From a checkpoint of a small transformer trained on Wikipedia: 5.49M parameters, a variant of Muon for these matrices.
MLP neurons of a small language model. Each row is named by its layer, matrix (up: input weights) and neuron, and shows model dimensions 80-143. Each number is 128 + 24 x the weight over its row's rms, rounded and kept within 0 to 255.
After each neuron's rows, "fires on" lists the tokens most often at its 100 highest values on Wikipedia text that the model never trained on.

L10.up121 [118 147 135 121 137 199 172 132 200 111 112 116 155 115 163 166  94 116 183 136  94 101 138 104 171 106  91 111 131 121 136 136 137 128 108 138 142 136 111 164 123 141 120 142 101  87 118  93 148 124 138 102 117  90 151 140 106 111 170 182 107 158 145 186]
fires on: " the", " a", "ch", " and", " k", "."

L4.up129 [156 127 138  69 132 119 130 113 137 178  58 151 137 149 114 117 170 111 109 132 106 108 118  80 134 118 153  96  94 187 162 134 106 140 141 130 148 112 174 125 126 148 135 184  81  79 119 129 141 125 151 132 153 137 142 126 136 100 103 151 140 116 131 116]
fires on: " ===\n\n", "===\n\n", " ===\n", "===\n", "ography", "==\n\n"

L7.up486 [119 108  84 134 121 165 141 155 107 135 140 130 132 165 116 116 121 113 131 148 171 175 176 143 142  97 133 121  74 124 132  97 110 129 147 171  91 178 146 162 191 131 135 146 127 107 125 111 149 141 111 132 132 100 127 148 176 130 162 139 126 100 134 120]
fires on: " to", ",", " over", " (", " up"

L10.up251 [105 172  91 152 144 129 171 116 173 106  96 127 163 148 171 116 143 116 153 132 106 113 141 123 147  69  91 115 154  84 130 128 124 143 117 107 158 124 152 139 124 139 147 155 129 125 130  91 120 120  94 111 173  69 114 170 108 134 135 195 101  95 210 114]
fires on: " the", " as", ".", " from", " by", "-"

L2.up514 [ 95 154 134 108 152 110 145  98  84  96 132 142 153 112 143 134 163 129 127 120 123  97 125 126 137 129 110 146  94 159 177 144 114 129 128 139 121 126 127 111 123  92 126 180 103 128 135 112 109 152 152 126 186 119 129 119 155 164 125 139 121 116 139 138]
fires on: "-S", "-A", "-K", "-N", "-D", "-H"

L9.up192 [141 162 121 151 134 175 152 121 158 102 139 138 171 143 118  62 122 133 130 102  86 133  83 103 149 153 125 118 108 116 117 203 159 111  92 119 150 134 139 121 154 125  80 152 116 140 123  72 140 138 119 124 128 147 111 156 127 160 146 116 123 147 118 147]
fires on: ".", " as", " Gu", " |", "11", " saying"

L9.up472 [ 86 131 146 163 125 118 117 137 185 129 130  99  88 146 119 109 110 183 145 116 143 141 102 113 158 109 130 137 149 122 157 111 170 102 103 128 160 141 118 102  80 120 143 105 159  73 119 119 150 149 115 153 153 201 111 116 181 123 116 112 119 124 141 118]
fires on: ":", "′", "°", " "

L9.up479 [110 135 138 125 130 196 132 151 160 147 132 130 153 136 115 117 146 143 119 109 152 125 119 121 135  69 149 141  97 116 181 183 137 156 112 156 135 120 133 144 160 130 104  67 115 134 146 119 151 147  72  83 115 111 137 114 103  92  93  95 102 150 135 124]
fires on: " not", " air", "-", " sur", " f", " ass"

L4.up8 [127 151 120 136 119 148 120  99  95 148 158 125 147 111 124 109 114 140 171 125  92 146 200  90 123 110 127 144 122 127 107 115  95 105  94 131 155 130 105 145 145  92 115 112 113 101 144 156 115 133 114 126  85 127 167 155 113 123 123 167 115 126 112 122]
fires on: " Bl", " bl", " most", " medal", " were"

L4.up206 [131 127 122  96  88 143 142 160  43 163 126 105 108 118 103 103 144 146 126 121 161 116 161 128 127 131 151 175 156 110 153 140 144 137 148 126 125 134 126 143 115 154  52 142 142 124 138 138 181 131  81 127 113 130 129 142 118 151  90 133 144 161  76 153]
fires on: ","

L4.up351 [144 119 137 157 136 135 131  87  71 171 130 104 121 117 155 152 157 110 126 113 136 115 101 138 101  78 178 162 112 121 124  64 144 153 145 131  94  92 123 146 109 139 130 166 155 146 151 133 155 111 116 117 175 128 130 157  91 159 137 167 157 139 151 123]
fires on: "ens", "ons", "end", "ans", " at", ".S"

L2.up117 [117 147 118 133 110 157 121 133 154 165 161 115 138 110 166 117  91 157 140 106 122 140  90  94 128 101  98 160 125 163 138 159 140 162  92 104 122 143 120 114 131 130 171 139 133 119  76 151 119 157  83 116 163 163 100 130 151 128 123 152 170  94  88 120]
fires on: "\n", ".\n", ";\n", " ;", ");\n"

L9.up186 [134 181 113 141 144 173 165 110  82 123 129 129 141 122 109  94 129 111 170 125 128  69 105 114 123 105 110 168 125 153 139 105 188 136 168 135 130 118 163 105 113 147 147 147 127  84 116 108 145 128 128 144  96 124 114 130 144 146  60 139 121 101 114 146]
fires on: " and", " to", " for", " or", " \"", " a"

L9.up218 [152 144 109 152 141 167 127 136 143 122 141 134 155 125 131 100 132 149  92 136 177 176 138 138 140 107 127 130 125 145 132 141 129 166 112 144 138 147 100 190 106 122 182 107 148  69 114 118  75 116 118 130 102 111 139 103 121 128  90 143 120 144 115 109]
fires on: " M", " |", " I", " Mr", ","

L9.up569 [135 115 115 142 122 141 144 148 152 121 100 139 137 132 120 124 135 142 126 106 136  93  65 118 140 111 116 110 157 109 150 125  95 146 142 131 115  87 143 169  86 105 153 113 129  96  95 174 137 141 127  92  86 132 145 126 145 119  96 127 133 112 120 157]
fires on: " \"", "—", " did"

L2.up358 [126 119 110 152 140 156 132  75  89 148 156 151 114 109 129 104 127 125 178 133 122 101 166 154 147 107 154 147  73 124 105 167 151  96 112 162 151 152 135 100 141  92 110 125 130 107 118 113 163 104 121 150 135 126 220 141  89 124 113 101 111 127 116 161]
fires on: "w", " W"

L7.up226 [124 105 137 145 126 134  92 142 105 117 151 152 156 124  97 118  90 118  99  91 145 154 116 116 129 142 140 124 122 154 152 132 119 125 118  95  89  99  96 101 175  82 115 108 119 157 149 129 125 146 124 149 105 152 144 134 132 143 139 106 126 158 120 165]
fires on: " that", ",", ";"

L2.up512 [161 117 126 131  99 159 128 125 106  82 141  85  96 146  99 159 130  94 147 129  73 143  91  91 120 106 138 151 151 136 153 127 134 119 107  78 121 165 143 163 111 136 133  94 172 125 133 130 101 113 159 129 143 141 121 130 152 117  77 114 139 141  93  82]
fires on: " |\n\n", " reb", " ens", " den", " ball"

L2.up69 [136 163 153 153 113 130 130 108 116 135 132 148 161 142 169 143 137 152 136  83 121  61 121 142  62 119 124  94 105 116  93 147 116 110 124 138 109 152 117 146 104 128 191 140 134 113  88 151 117  87 108 145 119 140 124 162 147 149  92 133 126 124 116 133]
fires on: " back", " took", " came", " takes", " break"

L9.up338 [129 121 113 117  98 135 180 180 128 128 111  85 121 189 162 139 140 148 165 121 186 167 167 103 146 147 123 102 120 109 108 137 149 125 131 103 117 106 143 146 139 114 131 157 140  95 147 114 128 143 140  92 119 123 150 112 129 129 107 141 130 117 136 144]
fires on: " to", ",", " sh", "."

L8.up102 [136 123 136 154 102 140 142 159 135 125 161 124 123  73 116 179 121  93 141 137 151 132 152 136 125 101 108 142 167 123 120 177 100  92  88 164 162 103 110  88 118 126  80 157  80 141 127  91 128 135 172 130 142 151 130 116 119 198 100 140  99 138  88 174]
fires on: "k", "st", "w", "j", "g", "l"

L7.up207 [108 166 193 138 110 136 150 136 117 114 152 111 182 124  81 174 113 139 131 116 144 110 112 118  79 106 136 129 137 124 123 110 108 101 120 177 139 134 161  91 137 123 105 102 148 133 137  88 111 125 132 138 107 124 116  99  91 167 103 127 145 119 111 131]
fires on: " of", "b", "m", "j", "g"

L7.up134 [147 158 117 114 125 179  86 107 146 131 154 104 142 142 145  60 130 132 170 125  97 128  68  95  80 125 134  80 131 132  91  85 119 146 141 126 126 106 155 161 145 145 125 131 122 107  73 126 127 122  90 151  65 138 126 118 137  83 133 163 204 131 125 110]
fires on: " the", " her", " a", " and", " my", " out"

L4.up145 [125 119 153 105  95 148 162  91 139  92 105 126 132  89 136 141 136 122 133 116 132 137 120 136  83 125  69 138 148 159 135 128 112 139 117 123 164 114 148 126  94 138 136 115 126 122 148 168 129 176  88 184 110 127  86 166 178 148  89 136 122 174 132 110]
fires on: ",", " more", " a", " is"

L10.up21 [145 138 138 115  61 139 124 130 106 111 153 154 156 123 114 107  88 117 131 111 160 143 166 102 153 112 142  95 151  76 100 119 127 143 125 112 122 154 129 153  95  79 160 134 150 118 123 114 105 137 142 163 167 136 143 146 135 156 130 142 136 134  95 132]
fires on: " |", ",", " and", ":", "-", " is"

L8.up38 [102 119 126 132 142 144 135 114  66 145 101 108 125 135 110 117  95 108 140 103 133 149 134  91 147  95  81 103 153 165 160 123  95 138 133 159 154 125 156 128  89 147 133 160 148 150 138 168 175 155 140 157 141 134 154 122 107 131 140 164 122 122 130 123]
fires on: " of", "M", "W", "J", "H"

L4.up44 [123 147 171 140 133 136 113  93 111 147 149 112 119 135 131 176 182 128  91 137 118 121 147 108 103 133 161 132 111 126 110 158 143 110 128 191 146 134 118 117 151  82 110 160 108 125 135 113 120 148 100 139 157 139  87 162 104 102 127 130 121 144 111 167]
fires on: " Sy", " Cy", "y", " Slov", " Moham", "ó"

L10.up51 [146 130  94 145 128 145 163 132 125 121 151 132 105 125  91 121 129 123 150 150 159 120 138 155  80  84  92 158 122 136 156 169  81 108 111  98 126 142 120 139 101  91 132 126 150 143 114 119 162 110 168 141 111 113  97 110 165 143 141 141 124 122 123  88]
fires on: " |", "-"

L2.up192 [ 96 124 105 136 161 117 111 153 112 123 120 125 122  79 131 173 138 131 126  79 136 123 125 102 160  80 131 135 122 105  89 164 133 105  99 140 137 118  88 144 124 147 153 136 178 135 153 153 124 172 136 114 162 147  86 129 177 124 100 125 112 133 119 111]
fires on: ".\n", " died", " killed", " bomb", "=", "ased"

L7.up189 [112  90 163 116 131 116 112 129 109  90 117 109 104 168 155 145 112 119 156 153  90  83 111 120 131 157 118 148 131  98 156 165 138 154 148  86 164 148 132 108 169 115 124 147  74 134 104  89 142 142 102 147 141 132 114 131 146 120 133 109  98 135 117 142]
fires on: " (", " ", "200"

L4.up231 [125 114 151 140  89 133 118 130  95  84 135 114 132 138 140 143 148 114 148 100 154  74 114 147 119 105 112 154 183 126 148 154 121 142 153 109 139 129 151 106 129 147  96 133 117 150 121  97 125 141 107 156 114 157 145 139 143 160 103 122 143 162 108 138]
fires on: ",", " which"

L9.up412 [135 101 131  78 134 117 166 152  84 118 147 104 149 129 126 126 142 144 128 125 167 107 156 153 108 141 173 128 138 124 112 171 111  99  99  99  91 141 158 132 121  95  93 115 135 122 114  57 207 106 142 112 110 109 150 121 146 132 120 132 109 136 124 134]
fires on: ",", "-", "\":", ":", " |", " is"

L4.up349 [139 134 178 126 144 144 110 176 129 147 123 104 105 153 148  98 160 105 139 158 127 109 145 152 123 146 113 146 149 128 120  95 124 145 117 131  95 121 135 130 177 129 128 133 155 154 104 105 113 100 140 106 147  98  79 137 155 116 158 115 108  76 128 113]
fires on: " con", " sub", " Sub", " ob", " mid", " pre"

L10.up12 [126 152 148 102  98 155 119 113 155 115 157 141 130 174 129 137 122  91  98  99 160 151 191 108 107 121 150  75 145 156 130 154 112 120 123 141 140 139 151 102  84  98 154 124 115 117 115 133 143 141 126 173 155 159 109 172 129 134 134 121 121 176 136 150]
fires on: ",", " C", " of", " to", " in", " B"

L2.up247 [ 96 110 112  66 135 165 120 101 138 169 141  88 135  98 180 134 127 134 144 107 128 165 132 128  90 163 141 137 120 161 124 129 154 137 110 142 120 130  54 116 147 137 119 140 196 121  98 136 122 119 124 119 114 141 113 148 123 106 127 132 152 145 116 129]
fires on: "y", " Hy", " Pat", " Morris", "131"

L10.up453 [110 110 136 167 132 119 122 116 139 164  91  92 181 133 116 130  90 154 190  75 136 114 127 108 138 100 147  98 136 139 110 145 105 138 117 136 136 143 161  83  82 136 137 109 139 160 103 107 111 159 125 126  94 124 135 124 115 186 167 122 133 149 121 142]
fires on: "st", "-b", " c", "B", " b", " st"

L8.up594 [122 139 117 115 145 102  99  83 106 127 149 105 122 108 106  97 154  81 127 120 158 124 145 110 125 128 154  90 168 144 160 106  94 166 164 137 167 121 140 136 131 160  80 106 104 108 117 125 137 127 112 112 126 114 149 131 129 148 131 127 120 150 136 100]
fires on: " of", ",", " died", "1"

L8.up415 [ 92 137 126 150 147  96 133  71 115 151 127 103 126 143 136  92 130 146 104 114 133 131 178 177  89 112 112 139 146 130 130 109 102 123 144 116 149  92 175 135 143 157  74 126 136 107 101 146 104 115 126 129 120 108 135 135 143 129 112 122  95  88 124  98]
fires on: " in", " of", " for", ",", "\""

L4.up37 [110 121 156 129 110 112 144 119 113 125 127 127 105  97 117 122 118 105 130 102  94  79 109  81 116 132 115 115 152 131 127 127 102 154 127 124 112 109 123 118 177 143 138  97 102  91 154 120 157 101 119 139  94 123 136 155 132 135 109 156 164  43 125 120]
fires on: "–", "-", "'"

L4.up390 [155 103  89 116 143 133 106 109  88 127 154 109 169 151 103  72 140 136 129 133 131 105 154 111  90 125 175 144 106 154 162 151 146  91 147  98 106 133 118 145 111 132  95 155 157 135 125 109 130 138 123 149 117 177 137 182 155 124  87 145 161 120  96  74]
fires on: ",", " was", " the", "),", " is"

L2.up447 [112 120 178 110 107  84 123 130 130 103 122 149 150 117 128 113 114 167 171  88  95 113 185 129 125 142 169 123 129 137 165 116 132 170 108  81 126 140 160 121  78 102  86 131 168 127 127  99 139 140 134 125 161 120 131 117 125 137 132 125 104 126 150 151]
fires on: " g", " sp", "-C", "==", " t", " c"

L10.up563 [118 132 107 164 145 130  98 121  81  84 137 147 113 131 125 136 134 115 160  99 134 112 135 126 119 159  92 144 138  97 102 134  97 107 140 155 143 162 105 122 134  82 159 128 105 132 128  97 132 136 177 141 119 111 113 138 138 124 115 146 123  98 145 102]
fires on: " |", "-", ":"

L2.up600 [130 104 118 160 133 132 110 146 155  77 129  62 196 138 107 194 115 146 110 145 148 169  81 114 141  96 112 169 164 156 147 152  99 139 145 130 104 113 137 114  89 128 134 118  96 129 144 115 118 127 109  86 136 121 107 121 172 133 152  73  89 118 123  95]
fires on: " name", " regard", " act", " form", " term", " art"

L9.up30 [101 137 137 130 152 104 131  97 146 148  88 130 103 149 160 115 145 163 137  92 126 149  88  94 116  83 154 106 152 120 143 120 136 156 115 146 137 140 122 204  93 127 136  66 147  98  70 135 114 148 107 140 126 113 117 122 133 159 114 116 107 169 118 140]
fires on: " it", " there", " It", "9", "It", " \""

L7.up460 [134  82 121 104 122 109 144 143 147 116 152 131 125 167 103 116 132 108  72 101 135 155 110 135 143 143 135 113 148 126 139 130 103 151  91 126 138 104 135 105 120 149 136  80 127 152 153 116 111 162 102 134 141 111 119 157 163 128 101 120  56 153 144 136]
fires on: ",", " stated", "ests"

L2.up355 [138 100 159 156 162  67 114 150 132 144 129 100 147 118 124  93 100 130 145 124 113 149 111  94 131 110 124 114 175 192 106 154 125 118  96 117 156 126 131 161 131 149 141 135 111 186 143 124 140 126 105 126 130 114 117  91 166 120  74 157 111 156 135 160]
fires on: ":", ":\n", " –", "):", " ..."

L8.up512 [171 105  80 125 134 141 120 121  99 100 155 136 150 155 115 114 108 101 148 115 149 130 118 135 125  82 126  90 136 113 127 121 138 119 147  65 107 135 132 155 115 118 181  92 107 103 149 119 129 113 162 162 136 140 142 176 143 122 121 118 118 125  90 154]
fires on: " the", ",", " one"

L8.up305 [126 136 139 100 101 116  98 104 147 117 134 106 107 126 118 137 140 106 154 165 124 118 133 114 126 122 162 140 130 149 122 120 118 119 110 174 160 155 122 136 159 162  90 147 137 132 157 135  97  84 145  97 103 142 124 124  85 125 117  99 107 175 110 121]
fires on: "pl", " with", " and", " expl", " finished"

L7.up388 [105 120 161 129 145 122 138 144 131 136 126 100 102 136 108 122 128 137 117 128  94 153 158 134 108 116  76  60 152 125 137 135 173 131 166  83 135 110 132  82  95 108 131 162 119 160 124 173 105 123 150 121 137 126 133 120 131 136 141 144 123 171  89  60]
fires on: " ", " is", " a", "2"

L10.up285 [ 96 118 101 156 123 125 172  99  98  85 127 139 140 147 110 146  69 140 134 140 113 196 101 150 147  99 120 147 120 152 115  96 154 127 111 156 122 137 139  82  94 114 157 105  96 139 158 118 174 147 146 100 145 136 147 114  41 148 123 163 157 142 124 155]
fires on: " W", " H", "H", "W", " J"

L10.up149 [135 109  97 135 154 176 125 102 124 132 121  84 116 106 115  86 113  99 164 157 125 115 100 116 110 118 129 104 131 142 133  95 133 106  94 152 106 137 134 164 158 131 135 122 117 110 117 121 140 161 110 128 132 155  97 164 154 109 114 167 124  92  95 109]
fires on: " and", " ", " out", " most", " so", " or"

L2.up287 [ 86 122 161 129 109 179 173 140 134 115 170 110 106 130 153 125 175 127 101 157 137  97 154 124 124 148 110 138  97 124 119 182 144  84 125 119 102 166  86 130 130 114  96 113 137 154 162  97 139 131 135 142 175  98 107 114 129 145 114 159 150 145 115 159]
fires on: ":", "',", " :", " goal", ",", "-"

L8.up356 [131 153 118 152 145 148 147 135 159 100 145 162 133 119  88 126 117  99 161 114 106 130 142 123 165 101 113 160 119  95 143 123 171 154 128 120 119 140  94 151 143 116  86 123  86 130 158  92 125 100 127 123 124 129 120 139 123  96 138 149 153 147 122 134]
fires on: ".", " -", " |", "-", " drums", "et"

L9.up381 [124 149 144 123 117  92 134 168 134 158 157  72 170  97 129 130 123 123 183 118 115 148 150 161 153 117 170 137 150 137 119 104 127 142 102 136 100 132 158 133  80 130 136 111 127 134 158  62  99 107 130 113 105 111 118 194  92 133 131 124 159 126 126 125]
fires on: " his", " in", "'s", " of", "-", " the"

L10.up378 [124 155 140 135 103 114 122 123  97 163 129  67 123 120 155  86 107  87 119 145 177  77 151 125 174 127 161  81 192 174 111 142 118 115  87 121 134 137 144 122 132 150  95 147 131 142 148 144  98 155 160 115 134 131 144 136 153 145 120 114 122 149  99 144]
fires on: " of", " ", "–", " prep"

L4.up472 [148 135 115  98 126 152 164 152 125  87 108 168 141  90 111 136 123 133 124 121 104 154 108  76 132  95 126 140 125 118 122 106 106 149 149 116 128  73 118 144 133 108  88 147 102 135 123 149 161 135 145 144 146 122 116 126 107  92 183 122 110 169 170 107]
fires on: " a", ".", " |", "a", " were", ","

L10.up485 [123 123 146 126 186  83 142 116 122 110 173 113 115 145 110 124 165 131  90 117 164 106 115 126 131  96 117 112 174 146 124 156  88 131 147 106 148 109 137  85 137 169 118  94 125 105 133 131 199 134 121 140 115 123  92 116 137 111 155 113 100 155 169 145]
fires on: "==\n", "==\n\n", " ==\n", "===\n", "===\n\n", " ==\n\n"

L2.up59 [164 178 143  90 127 124 174 134 103 109 153 123 115  73  92 139 113 130 111 111 111 135 161 120  89 134 142 142 120 150 118 158 126 130 127 131 115 157 132 119 108  86 154 106 106  93 145 122  85 161 127 164 126 130 111 125 118  83 128 157 119 125 117 139]
fires on: "io", "ú", "ía", "uel", " Moham"

L10.up322 [152 132 147  97 151 143 154  63 148 106 101 146 123 143 147 102  99 127 133  91 148 109 122 154 161  94 118 166 164 130 196 129 131 100 117 127 168 114 135  97 142 164 138 123 121  95 133 143 165 114  81 129 138 208 141 119 115 106 110 143 125 127 132 133]
fires on: " "

L2.up537 [131  87  75 125 123 148 113 108 109 138 151 123 156 143 118 128 108 119 102 157 131 136 140 115 144 138 125 118 103 110 130 140 157  95 140 130 120 120 106 110  90 135 145 149 116 107 120  97 144 129 154 116 163 161 136 186 136 124 112 117 109 132 155 115]
fires on: " T", " ret", " Member"

L10.up264 [ 76 129 151 134 119 139 114 153 129 100 137  82  76 117 114 171 126 160 154  86 153 135 149  95 117 128  88 113 133 102 129 154 122 176 112 100 177 120 144 147 116 121 150 131 143 128  74 137 101 120 135 104 102 146 130 120 118 118 124  93 145  99  95 104]
fires on: " was", " f", " re", " dec", " is"

L2.up153 [137 146 158 118 133 152  88 159  91  91 119 162 111 112 151 131 118 123 108 100 130 126 132 144 127 133  91 134 154 153 124 145  83 141 130 120 101 128 121 121 106 137 100 139 116 110 134 125 140 159 145 146 147 151 132 192 166 181 132 151  92 113 135 151]
fires on: "ag", " sub", " inter", " Sub"

L8.up26 [134 173 151 131 105 155 130 123  96 132  83 144 129 141 155 125  84 169 159 128 164 106 158 145  79 122 147  88 154 135 108 140 118 143  81 126 140  97 170 115 161 137 128 126 149 148 176  58 133 141 147 122 147 142 107 110 129 111 112 124 136 162 114 138]
fires on: " g", "G", "F", "-g", " F"

L8.up533 [150 156 129 129 157 101  92 168 102 117 145 144 107 159 128 134 128 106 155 109 141 108 126 112 108 137 120 144 158  95 136 200 139 143 121 115 156 118 144  97 114 152  90 125  95 119 100 124 128 151 177 193 138  97 111 126 148 130 115 134 109 117 131 123]
fires on: " ", " con", "201", " pre", " inter", " other"

L9.up225 [120 162 121 133 128 139 151 141  82  89 137 149 147 129 159 105 117 121 132 125 132 131 111 114 125 128 129 137 136 149  99  92  98 137 154 179  98 111 154 132 106  86 134 132 129 106 125 148 162 162 115  79 146  94 111  60 138  95  82 123 118 151  84 167]
fires on: ",", ".", " and", " to"

L7.up324 [126 173 121 112 105 122 122 113 107 103 140  81 131 120 135  91 168 100 109 123 153  95 122 139 118 145 146  93 156  85 136 162 111  80 144 154 130 143 140 127 110 122 151 117 130 109 113  74 112 128 149 178  97 136 105 151 142 130  97  90 133 164 148 122]
fires on: " |", " to"

L8.up146 [155 138 119 109 151 110 159 136 154 166 112 125 158 141 111 115  88 102 168 118 132 116 134 151 116 147 173 119 113 146 129 136  79  89  96 137 161 137 136  83 135 150 117 128 135 114  87 143 147 139 165  96 114  76 114 159 123 138 132  91 153 130  91 138]
fires on: "B", ".", "b", "-", "-b", "st"

L2.up541 [123 131 115 131 135 153 155  95  98 125 194 134 115 107  89 104 103 142 119 105 161 131 101 105 116 121 135 135 139 166 140 169 127 100 100 116 132 112 137 122 109 135 133 107 132 150  87 142 138 179  42 138 142 124 114 155 119 131 146 178 129 100 105 101]
fires on: "\n", " |", ".\n", "|"

L2.up369 [140 133 136 131  95  70 151 110  97 132 110 134 112 131 169  92 162 159 154 135 124 122 122 129 140 143 104 118 162 163 147 137 146 117 132 148 148 148  95 109 131 130 139 157 127 113  65 114 166  81 131  99 112 124 117 150 159 146 150 150 148  84 112 123]
fires on: " And", " German", " Aust", "ø", " Pet", " von"

L4.up408 [124 125 130 127 118 120 103  85  87 132 190 117 125 122 126 160 156 124 126 140 106 109 122 141 148 138 127 114 119 126 142 117 142 118 129 113 173 138 116 120  81 143 132 119 167  99  97  91 139 128 120 116 125 121 106 187 131 142 158 147 128 131 168 116]
fires on: " at", "–", " attended", ":", " with"

L8.up140 [155 144 153 121  95 149 152  96  81 181 133 137 129 127 143 119 125 161 181 119 116 138 108 132 122  79 126 117 140 103  89 116 128 116 123 145 127 126 161 115 100 108 158 107 144 141 103 147 163 122 135 121 168 157 186 143 131 109 122  96 138 147 150 128]
fires on: " W", " w", " f"

L8.up3 [134  73 125 158 165  75 105 129 103 106 160  80 112 135 120 138 125 102 113  94 113 114 131 122 134 120 146 122 147 146 145 146 119 114  94 158 131 124 147 156 141  89 103 143 121 159 102 163 119 170 119 102 161  98 174 142 120 159  71 130 122 146 130 129]
fires on: ":", " –", " Ex", "″N", "ly", "==="

L7.up481 [109 157 135 138 114 147 137 134 117 113 128 107 122 104  91 129 168  97 159 104  94 136 130 133 137 143  97  76 154 158 153 117  90 116 130 151  77 123 151 132 181 132 114 117  71 151 104 130 106  92 118 119  90 141 112 155 136 102  70 147 104 102 180 158]
fires on: " to", "-", " ", " |\n"

L2.up14 [ 95 129 172 136 143 114  45 119 130  98 115 144 137 118 133 104 164 109 109 141  88 113 175 144 114 117 111 150 159 109 117 158 108 177 148 131 104 147 159 134 165 123  90 148 149 109 123 122 128 118 147 124 105 103 126 134 199 134 133 160 125 141 141 147]
fires on: " U", " vac", " sub"

L4.up229 [156 119 156  91 111 128 190 130 161 150 144 130 153 100 132 140  80 143 153 112 167 113 102 108 106 108 143 124 123  94 122 137  64 128 130 131 126 123 154 119 117  91 129 109 120 120 153 167 127 124 133 112 162 133 143 106 131 129 151 128 115 127 100 139]
fires on: " W", " Bl", ".", "er", "ert", "amp"

L2.up567 [170 165 125 110 184 154 150 150 161 125 132 101 147 138 118 174 140 110 140 137 131 157 124 127 103 102 138 136 135 165 102 127 135 115 130 132 119 176 100 179 109 110 115 133  98  68  93 110 139 139 104 141 109  99 102 136 110 143 144 136 142  86 129 135]
fires on: "ik", "ak", "uk", "us"

L2.up365 [139 148 146 109 124 133 127 129  92 122 153 152 134  76 104 138 110 139 143  95 112 117 143 147 116 159 165 102 135  97 159 120 103 115 104 149 110 114 135  66 118 105  81 146 137 115 110 108  76 141 145 120 116 116 123 192 132 123 148 125 135 134 153 124]
fires on: ":", "-", "×"

L2.up203 [154 159 135 111 186 106 100 129 114 110 167 106  99  86 152 116 113 140 127 134 150  95 108 149  93 132 152 134 159 133 116 121 124 157 162 110 133 167 109 128 125 164 130 140 120  67 156 125 182 122 123  94 122  80 139 152 117 107 112 124 135 102 108 144]
fires on: "==\n", " well", " ==\n", "===\n"

L2.up469 [121 174 135 107 131  92 121 108 121 110 107 139 135 122 164 127 140 162 113 140 119 102 163 104  96 140 109 122 136 172 129 132 102 141 110 107  95 126 115 166 156 108  92 134  79  64 145 109 133 113 123 130 131 137  91 135 146 188 132 122 142 104 118 121]
fires on: "-A", "ä", "ö", "ø", "-K", "-O"

L2.up317 [115 127 147 111 130 138 107 120 150 193 116 147 148 149 126 120 114 127 141 104  98  98 116 122  63 112 127 147 136 161 117 112 121 122 126 137 139 118 131  76 115 169 126 103  65 129 114 134 136 141 107 144 115 154 137 114 110 109 146 151 151 120 161 154]
fires on: " =\n\n", "\n\n", "==\n\n", " ===\n\n", " ==\n\n"